{"n_layer": 11, "d_model": 512, "rope_fraction": 1.0, "tie_embeddings": false, "init_std_qkv": 0.0432, "init_std_o": 0.00921, "init_std_up": 0.0432, "beta2": 0.99, "weight_decay": 0.25, "schedule": "wsd", "final_lr_fraction": 0.05, "dataset": "wikipedia_en"}
MLP neurons of a small language model. Each row is named by its layer, matrix (down: output weights) and neuron, and shows model dimensions 341-511. Each number is 128 + 24 x the weight over its row's rms, rounded and kept within 0 to 255. Numbers have three digits each. A neuron's up and down rows have the sign that makes its largest values positive.
A block is one neuron, or neurons of one layer that tend to fire together. Before each block is what it responds to, as a language model described it from the Wikipedia text at the highest values.

Statistical boilerplate connectors
L5.down25:128125104125104075124163081115106159148150114119169116115139100170096137131134132124107130121109125065150138135118131103103125135119128127139156126143150151116153138111110130123143115108147132126154101137132131126168123108127111118100120133192185119126122120108100174104093132119118133099155155153136110112105163115143134097148133160158122137109149132156102090105146170132163112150130138167129073121127119100164114140120165098108099131087159129126131100186144099124148120130115117126111142116070107162104099106117
L5.down40:134123145114117146116179141108146149146110091175100113114093161085121110136170139106127130132106111138115131104149127107121130136179101171141122135116115136087107140127107076094122103134112106090122128168115097133149171164114105119132115132112134155144128110091124117121125145152111140151119099137112125143151165125095097115131130145128124126110146143129168138112132119083130117097142151125106148124143144136119060145154106158139135105177111101152147156149146128126133138090138043111149123084139117082108135079101
L5.down412:115122137083140127144139127106134113118131107076106109159138132107092126113117122130112118121115115115098132113113098163128173122124136141092157154081116164113141131141144100094129152106101137132118103123116162127137112118114142125149122150102125127142120126113137126130120127091136108120134087137150145131137149173119090142102108117112112155141103150143183133119189085094107153138121145095154135130153149107134150121121082153141118120157155126108128115102124150107133128132143101133120103177099117168168154138123
L5.down551:148133136134130135130137140132135075140102090101146160132133131131129161140140141151140131120143161177134117115141135145150109154119138136133158091080119150126143134157098156104109171131120088152125143128114147128103096120148076137139092105091094127113128110151123093136113130165154161160123118164116141113099129108155100094109115092103172109135137132099142110128144075158122129113173100157118141109134103120142127142094137132110148149180040141154167099145122113108151117144132130126169147167150105138144145124105
L5.down681:161123176151088131108139118111159157130094121131163143132131091119109144137122096101131144116184178121112134112130139070101121151159136156150139131115128141119128123152119113121084144120107124127094087131136131153110100131153152106120124153080102124122110110130106167144111119130145144113136115154138156085155099121114152073146108136116167177139133110102125123121129135125109121123120116140149169097151147109136141117144134180076098121151098114127107116128089091144082147115113117137129108075099122134146103106151
L5.down691:129136147099130120106114098079120152145140111151122122077147165103070139142109123155120125167143189094158138139137138158134156095119104091118137166112127139104138106131152166145149181137127129141076156163089125127065175138143094133074153112144135137133167145116118112115134107157108148130145108130135139122134142107135155119088161093116112110105106157146094154148124129106122149127098138141144099145107178121136135095120159100092111179109211110153116123107166141099072109109138140085123121152080149147124120098127
L5.down936:130064127115135129135092119138096155148145106117122149156122117118113121138154127139126125117137133116109150096156120157109134104127107160132116125096099133132142142139101140171148123089071151135131135107123130128138112129106128118132103130098126084168132164122160134127152124097154180082143138168142085133143141135177122118121156169152149144109086140098114164153122122129154155124084129104091159122151136135119126085205105146149154107107111164113104133099135163153138171152082095137140137123138091074122115130173
L5.down976:150129113103104144154158140141193163129151117134158142156158135153120114118143143117125131162142133136102137119116140158182156119118120192132141173132113127135094129107104127130109115188146168125124097107109120100134188154115184158157133147119105108101143111121132119127119132122162129131136149128079133088096153140133130135164159161125114122131129087141110120111137133056137110102147105126141147128108109108137151102125168150121114091171117137180142106104144108076107112103116140114107130150103120128149093126169

Paragraph-final periods
L8.down77:146111118107161094132103095112130135106114113169144130117141127152122115105119125156125141086106083172140123122079145108126120120125083140108116102102090110129132119106106128122128121136155096118167146099162119112101123157095128090187113149149156125154083091107149107103116139117154106116148147108119142122118144148152136160121116128147127102147170162162142117140186132164134103135114113157090110150127106094117091165109178121159107127137131136101125136094131118124137156116151103165133126139182169144099107142118
L8.down165:158163125118077129121112106128121108126142129125107155115108126170106096112124109155137104111163102122114140128120126143105120131130130080112118155141139161117102144149147113138146099111110148095146113140174101143126133141078129120103160113140090134084122144145159130098146129101114135124120108124181160163068131104114164132117163166111073116102140137120117136103156122167094062124121131112135144149109154152103115145125147152130128139109154096164142160085116144091134103154092117109124103144139145104112180160111
L8.down171:129157127126126100150138100134080146100126104107111114150131188154100094096155134136103136167108151129140101116105179165126152126116171115144084102152068096145113103171110139072153141130105115099080097125101120134130143108130115107123120130136126122121113130162125148161139165143086096109125095126146158149118153155141137124131116135140106122118132180137136115156125114167114133107143110157125149130117132172175137124122117103124162118135115112203100143115129093143102145149175151145136117142139121110158118173167
L8.down618:113149145137125121128113114090113138148083128119120111146108121144107144166104129123101105091109148109160136124078169101110114143145068146145129155125104102176083103140149145110107099114166134152165124144143120115103135122094162123141138118152118127146114122124126149098116127129168131160133116134101117154133138073153127178146127165119136113155125140103105114126093127141111137125117164152139169133117112104173118099171156109137137125159102142030143144131082146164138092113116132111129106134175108105129144116118
L8.down743:118132178122135119131142123140145107108158094141126103105145162157104117122102150149166115106137144157089110143142112185131110150084097112088119101117158158139173155120109137136067159130112145067117117126137139121081151128117108119150106123155102168116119116097128138139150166123133153128175099130130134094115170169091147125089132102108147134142147121149156091112147097127157111134133151114124137109122109135122154078128112193113102161103107163101122196142121129125135098129131143142154096159168061148129104162142
L8.down920:127148166119170080176163138167115087115128124160130126102130156104172134131137134135119149107100133122164150124120170137118135139117150130131100119177101126143071108106107097072119122173154121112150138146149134110134131158165087120104130113117123124150141071140128116140137242115109092145116151139147117139144113100127110123124098144107136144132153161111126091081058126116121149127112116108109090096129121097170087106126101175154131109122113113145151121130121105136137128142159140118102182084140199166116136137148
L8.down959:128121130125120113140172124125121158107134109122077105178115134114144119117106143101055111140130140139162122102149123132095179149149113160114096197164084118144115159136128104147140135108127118155115082130093176085105082139115108157144158123115124150155144144115105125135121163147116084148142115114159184151099139171153163150096129111139114113136116113127131089102076098140083137147129103114112067129117107087151103101108098122123121136095144157130133101113161103157138148130151119118137119142143148100109099143151
L8.down1001:148098109099137134130123139140147118126171102089129115128115094154145062118116102106090107142118115131133089089145166143103112160137135121158137130129111115135114144106153161129178106108129129112104101119115146157106170152115117128110134108150143102125155098131113154104190159116150156150111145149180175146127130037141152140115126142128133145135115167166139113135082082108114152134124113107120114122121131107149121121117107139146107111122120126124130124099156141116118109129118143123119138128140128121150112169127

Name endings and paragraph-final periods
L2.down679:131140107107108100122142142124125156132112135109125092139136139138103137171074147091056148120143140120166130134130162156141159083144109133125117106144107149134162125118190126143127117167106119154129137090099125116131139099092162135124160104107097140089128185120127133090121113156142132179126105069113120119115135139134094169104114109123100173134149114130121145142114146176122136111141069173120148104142133139146160114104135134116150150133141130170124134098115203071108106107154153093119075095118143122136155149134

Census, vote and match tokens
L2.down574:168122076079123136140119105083090123189127167104102155158127108125138101106131125153104109140158137093126118157126147132100139109117163122135122117185117139157112134120097182121158109084145163112151100117138148094129122113126134133156086143121144115124127132131103168117078141125139175120155092128082135171191129143129153125126118163130127118131160144112138161128163135121131124095099154173141129153119140153177125128101125154086132173148164125102105100112141133144119179163147144115121133094109085116118092163089